From a checkpoint of a small transformer trained on Wikipedia: untied embeddings, a variant of Adam for these matrices.
MLP neurons of a small language model. Each row is named by its layer, matrix (up: input weights) and neuron, and shows model dimensions 112-175. Each number is 128 + 24 x the weight over its row's rms, rounded and kept within 0 to 255.
After each neuron's rows, "fires in" lists the words (lower case) most often at its 100 highest values on Wikipedia text that the model never trained on. A number after a token or word is its count.

L7.up251 [114 145 126  99 111 123 154 127  91 126 114 107 112 112 139 103  97 138 165 152 103 146 100  98 120  94 154 144 111 149 145 115  91 112 153 157 103 143 106 104 104  98 114 111 163 154  88 146 126 148 120 104 115 166 101 141 165 125 120 128 141 102 126 154]
fires in: "2022" 23, "2024" 18, "2026" 15, "2023" 14, "2021" 12, "2025" 10

L4.up92 [ 83 160  94 146 116 166 114 129  85  92 132 123 120 145 123 121 120 143 147 121 112 136 109  95 149 112 157 113 105 116 148 146 135 115 145 114 117 118  78 145 133 115 169 142 182 155 154 137 138 124 117 110 125 164 130 102 114 109 126  93 158 132 162 127]
fires in: "2022" 20, "2024" 19, "2021" 16, "2020" 14, "2026" 13, "2023" 9

L10.up412 [161 107 109 132 117  96 107 126 138 136 114 167 161 173 116 113 118 162 125 106 142 137 126 162 142 104  92 179 122 129 144 112 140 121  84 130 132 175 122 134 136 126 114 166 131  91 150  78 135 128 136  84 150 172 176 128 100 136 147 151 130 134 102 109]
fires in: "would" 35, "may" 7, "could" 5, "will" 5

L11.up96 [110 152 143 174 129  77 110 102  86 137 134 108 148 136 122 113  84  94 130 116 124 157 163 104 157 136 139 105 145 162 117 155  98 174 108 167 122 111 134 136 131 103 140 124 116 151 163  95 111 170 176 131 132 135  97 149 119 122 155 114 140 133 162 136]
fires in: "the" 28, "its" 10, "this" 9, "june" 6

L2.up17 [145 139 104 137 107  60  73 148 131 123 121 123 106 152 104 172  96 149 184 139 130 105 137 126 104 126 123 155 146 165 112 104 152 137 135 117 134 149 133 111  81 138  84 154 106 119 112 143 122 163 106 153 124 113 100 108 135 128 141 159 130 112  69 134]
fires in: "4" 39, "3" 31

L2.up491 [121 127 102 140 147 163 124  99 133 135 133  93 164 140 150 123 138 140 117 169  97 124 141 111 157 150 107  95 143 147 130 120 122 108 129 121 105 142  96 137 166 114 158 146 109 127 124 182 101 159 127  87 114 138 173 147 105 171 136 173 149 107 146 105]
fires in: "number" 34, "part" 17, "european" 6, "congress" 6, "parties" 5

L7.up46 [127 160 141 128  87 136 121 115  90 134  98 103  93 126  99 111 138 122 146 166 102 162 132 118 126 113 144 149 105 150 119 138 120 125 147 133 109  98 131 112  91  89 145 113 149 177  72 160 155 109 127  84 105 132 106 133 145 101 107  96 146 114 170 149]
fires in: "2021" 14, "2020" 10, "2022" 10, "2024" 8, "2026" 8, "2023" 8

L11.up739 [132 102  46 101  88 152 109 159 110 151  83 122  90 113 158 126 108 113 130 110 162 129 114 152 164 142 125 143 146 144 156 143  97 131 142 156  76 144 160 142 109  98 136 136 118 107 133 139 145 141 171 140  99 131 124 162 111  94 124 148 134 173 142 142]
fires in: "south" 20, "all" 12, "world" 7, "panama" 4, "north" 4, "fifth" 4

L2.up319 [135 138  77  76  97 116 128 155 114  97 142 118 139 140 144 116 111 125 119 140 135 133 108 139 119  94 148 185 130 121 116 132 149 104 121 115 118 126 144  81  98 108 107 145 149 157 119 123 101 175 116 154 136 142  87 135 147 139 144  93 121 169 118 157]
fires in: "years" 23, "apps" 9, "we" 6, "93" 6, "know" 5, "37" 5

L2.up186 [119 142 116 118 103 148 162 157 144  77 172 117 142 169 129 150  73  85 129 122  82 106 130 160 126 118 134 160 135 168 132 141 118 126 111 116 129 115  97  79 122 148 104  73 121 138 117 101 119 135 104 144 156 121 148 143 107 123 154 151 129 137 102 136]
fires in: "well" 31, "today" 6, "fifth" 6, "bought" 5, "14" 5, "starting" 5

L11.up130 [124 164 175 130  95  68 101 146  92 126 160 154 189 118 107 109 106 120 139 124 147 137 124 110 170 142 168 138  87 131 129 127  93 115 114 129  92 127 138 142 134 102 140 162 132 124 122 111 127 127 168  93  91 147 181 109 121 143  97  89 142 105 124 204]
fires in: "this" 41, "that" 33, "which" 10, "how" 4, "what" 4

L7.up242 [ 94 130  61 101 103 146 108 136 106 135 117  98  79 163 157 119 147 142 102 122  95 113 155 149 134 117 128 121 166 139 123 127 135  81 148 133  78 119 117 121 128  98  84 138 176 122 166 132  92 147 142 116 132 129 117 123  89 119 131 135 133 142 165 161]
fires in: "two" 45, "three" 19, "four" 16, "six" 7, "seven" 5

L2.up241 [134 133  94 105 118 124  97 123 144 129 113  96  99 177 103 122  76 127 158 114 138 115  99 158 108 141 145 136 150 145 105 118 154 116 134  92 160 157 129 100  91 124 112 149 130 143 145 104 139 130  98 136 148 130 140 117  88 128 115  99 124 130  90 151]
fires in: "0" 38, "south" 12, "hall" 10, "road" 5, "north" 5, "southwest" 4

L10.up67 [176  85  93 102 134  94  99  98 121 139 101 132 117  91 133 139 120 139 136 118 103 152 124 146 140  95 143 152 106 156 158 148  95 136 135 190 131 145 137 138 143 132  89 131 130 144 181 153 111 112 132  86  60 132 119 153 131 125 104 118 179 142 157 155]
fires in: "south" 19, "north" 16, "mount" 8, "royal" 7, "west" 7

L8.up426 [144 129 100 122 121 141 185 104  86 149 142 136 129 112 127 113 122 179 155 155 161 141 146 152 171  89 153  65  95 109 137 139  89 138 117 181 120 121 123 112 112 130 143 182 111 147 125  70 104 144 141 142 104 149 139 138 165  90 124  94 157 102  99 168]
fires in: "united" 74, "royal" 6

L2.up609 [125 135 116 108  77  70  88 105 116 113 120 145 136 144  88 139  57 136 190 128 123 112 139 122 103 114 135 175 158 129 106 130 121 131 110 156 138 129 130 127  78 139 102 146 154 134  85 139  93 175 133 147 102 122  92 115 141 127 139 138 131 150  99 122]
fires in: "band" 20, "4" 10, "3" 9, "label" 8, "ger" 6, "proof" 4

L7.up219 [131 124 139 126 107 140 100 134 148 156 133 134 144  94 127  91 146 104 153 120 126 130 129 131 155 145 170  90  95  96  95 132 168 150 125 105  98 118 103 183  92 124  95 159  83 168 147  88 146 103 180 109 104  85 134 136 126 140 109 135 141 111 121 138]
fires in: "this" 45, "these" 18, "which" 6, "queen" 4

L2.up217 [113 138 127 127 118 109  87 118 142 132 114 111 133 119 120 130 108 133 119 107 128 119 183 126 133  91 131  94 124 161 162 125 135 116 120 118 122 155 125 107 136 139 144 140 131 104 163 173  98 126 109 112 116 123 197 156 140 159 118 143 135 112  96  80]
fires in: "served" 28, "head" 7, "force" 6, "killed" 6, "allowed" 5

L8.up354 [145 125 142 136 114 137 108 111 166 109 122 150 123 137 138 130 126 121 153 130 123 154 103 134 123 136 109 100 120 200  79  59 121 122 123 115 151 150 143 166 129 134 133 131 142 124  86 114 123 145 138 100 127 126 123 142 148 134  67  57 148 116 118 114]
fires in: "was" 26, "award" 22, "is" 14, "isbn" 10, "named" 6, "elected" 4

L10.up478 [131 143  97 178 162 142 131 118  92 139  88 140 128 119 133 108 105 137  94 164 159 162 179 127 110 127  89 102 112 119  72  94 111 142 121 151  91 113 140 135 165 117 101 107 146 135 117  85 138 129 158  74 119 160 121 147 120 141 117  97 156 121 140 116]
fires in: "was" 54, "this" 23, "is" 4, "the" 4

L2.up480 [113 137 150 108  76  95  72 122 101 112 148 141 124 142 111 141  95 129 196 115  96 122 113 130  99  88 101 176 162 136  97 122 114 118  93 126 115 110 146 104 104 137  80 109 136 133  91 118 111 149 130 167 147 133  93  96 130 121 144 106 114 146  78 110]
fires in: "released" 35, "vocals" 15, "events" 10, "history" 10, "label" 6, "reasons" 4

L2.up504 [122 154 125  57  72  76 106 125 114 110 139 138 109 129 124 161 105 138 170 136  97 108 147 137  86  98 120 171 159 144  89 113 120 104 119 121 148 105 119 100  94 126  74 123 127 148  78 124 116 153 136 180 131 122  71 107 103 121 138  96 130 151 106 125]
fires in: "21" 30, "11" 25, "label" 5, "u21" 4

L2.up205 [124 111  64  89  84  96 114 123  99  91 145 113  90 165 112 112 112 156 158 148 126 123  86 115 118  99 107 180 138 130 107 120 156 113 130 122 113 141 142  76  83 109 118 143 127 173 104 108 117 148 106 114 131 122 103 143 135 120 138 106 126 159  83 164]
fires in: "6" 25, "7" 15, "we" 6, "know" 5

L7.up137 [ 70 132 118 111 179  77  82 114 129 123  91 149 121 163 126 142 128 174 125 187 129 122 179 117  98 132 108 141 144 136 134 131 134 142 121 146 102 138 105  92 142 131 137 126 148 148 157 136 125 116 107 146 122 144 148  98 101 125 127 152 137 145 146 134]
fires in: "began" 22, "started" 10, "t" 7, "after" 7, "did" 4

L8.up210 [118 174  94 159 136 125 121 116 117 145 101 135 115 139 141 134 140 137 121  91 171 166 130 110 106 118 165 159  98 139 132 125 108  80 161 154  95 125  84 144  88 154 129 146 145 121 119 129 122 130 123  96 121 160 100 111 167 102 120 147 146 168 156 131]
fires in: "2022" 26, "2024" 24, "2021" 14, "2023" 12, "2025" 7, "2026" 6

L10.up458 [150  99  77 143 135 122  65 125  96 123 118 138 130 148 123 139 123 160  93 146 130 151 153 119 140 152  96  95 119 114 139 140 134  99  83 131 138 154 133 110 134 121  63 170 145 161  97 110 133 104 108 119  94 120 145 162 153 102 111 143 115  85  96  81]
fires in: "was" 63, "would" 9, "who" 6, "could" 4

L2.up584 [138 133 106  98  87  87 145 133 152 103 167 144 142 127 136 169  81 108 127 124  92 100 122 159 123 101 155 176 130 172  97 146 127 108 115 103 133 115 100 113  96 146  70  90 138 153 105 115 116 154 111 145 167 124 112 150  90 129 170 139 120 140  99 148]
fires in: "46" 19, "47" 15, "however" 12, "75" 11, "77" 7, "61" 6

L2.up289 [128 129 119 120  84 114 142 132 155 101 175 138 141 154 134 150  74 107 118 109 102 104 130 162 120 106 147 167 141 160 112 140 131 129 111 110 129 107  93  91 116 145 100  85 131 143 119  90 124 139 121 151 152 113 132 147  80 124 151 145 122 152 113 133]
fires in: "well" 31, "however" 24, "road" 14, "per" 9, "today" 6

L2.up53 [132 122 118 112  85 111 146 138 145 101 150 150 153 156 130 153  58 109 133 129  85  87 121 153 110 107 149 172 148 148 110 144 120 109 126 118 131 107 106  91 110 145  94  75 130 144 111 104 128 140 113 144 154 124 155 139  82 123 154 122 126 132 100 146]
fires in: "46" 17, "43" 11, "road" 9, "77" 8, "today" 6, "revenue" 5

L2.up641 [122 140 109 118 117 108 126 145 145  86 166 144 149 182 120 164  89 108 173 139  85 112 109 154 123  97 125 162 146 173 112 147 125 124 117 125 150 128 142 107 119 146  80 106 110 133  97 122 132 154 111 153 163 120 133 126 118 113 171 147 137 130  77 125]
fires in: "41" 18, "46" 8, "22" 8, "today" 6, "bought" 5, "24" 5

L2.up41 [152 128 134  93  75  68  84 115 141 127 139 126  98 133 130 160 101 159 185 114 116 113 135 121 101 111 123 135 175 132 103  93 141 129 109 122 126 152 149 112  71 137 104 129  98 125  75 130 126 152 132 141 109 102  85 119 131 115 130 152 139 123  94 135]
fires in: "3" 29, "0" 12, "kingdom" 7, "ger" 6, "usa" 6

L5.up667 [ 73 111 149 138 160 109 145 109  90 139 142  99 164 113 134 100 122 137 116 118 110 122 112 104 124 105 121  95 164 136 145 129  87  83 131 115 120  92  83 110 132  92 118  78 118 171  94 101 130 129  86 114 123 163 138  94 143 141 128  98 117 143 137 109]
fires in: "2024" 18, "2022" 13, "2023" 12, "2026" 9, "2021" 6, "2020" 6

L5.up148 [132 186 118 107 113 126  69 111  86 129 187 145 125 156 135 172 101 119 127 136  82 153  78 108 145 130 135 150 144 108 131 104 112 119 107 101  87 128 129 132 107  82 123  89 126 135 151 102 158 128 106  89 145 133 106 143 120 143 129  52 112 125 128 166]
fires in: "2024" 15, "2023" 14, "2021" 14, "2025" 9, "2020" 8, "2026" 8

L2.up468 [118 131 117 112  77  59  82 134 135 120 140 137 120 155 136 150  84 145 185 131 100 108 137 127 108 115 128 142 162 140  86 115 129 124 109 110 136 156 126 104  75 139  99 131 131 135  95 105 131 145 114 157 108 108  85 139 127 109 132 147 135 147  92 148]
fires in: "2" 51, "0" 13, "ger" 6, "3" 4

L2.up231 [114 122 121 114  67  58  88 134 118 101 127 133 127 138 125 150  93 132 201 138 116 108 102 122 132 104 118 178 132 152  80 117 137 117 110 128 143 145 148 102  76 120  89 139 143 133  95 128 125 153 119 163 104 118  62 127 121  98 166 127 118 152  78 124]
fires in: "4" 24, "3" 11, "history" 10, "label" 8, "ger" 6

L4.up410 [ 68 131  77 152 165 104  72 106 108 113 100 105 129 128  92 162  93 176 124 102 133 145 149  95 121 155 135 127 124 128 176 112  82 133 120 111  93 182 122 110 150 134 150 122 129 166 134 150  93 112  83 126  99 165 116 130 101 130 119 107 128 131 128  78]
fires in: "would" 15, "served" 14, "succeeded" 7, "killed" 6, "khaldoun" 5, "will" 5

L2.up148 [133 125 144  68  87  84 132 134 127 122 147 152 105 116 128 156  91 133 186 112 111 110 166 143  86 104 136 175 165 129 103 116 124 127 117 160 127 140 111 117  82 127  99 150 126 136  93 152 120 149 140 152 120 113  87 136 148 110 132 148 147 154 121 125]
fires in: "21" 37, "18" 13, "label" 6

L7.up637 [114 111 134 147  72 142 126 120 121 109 126 113 138 142 156 107 140 127 123 171 176 114 133 114 123 139 112  82 107 153 127 147 128 110 128 120  68 115  95 135 101 121 150 145  98 126  73  93  78  62 168 121 149 118 108 121  69 132 125  93 133 160 102 112]
fires in: "states" 43, "army" 5, "slovene" 5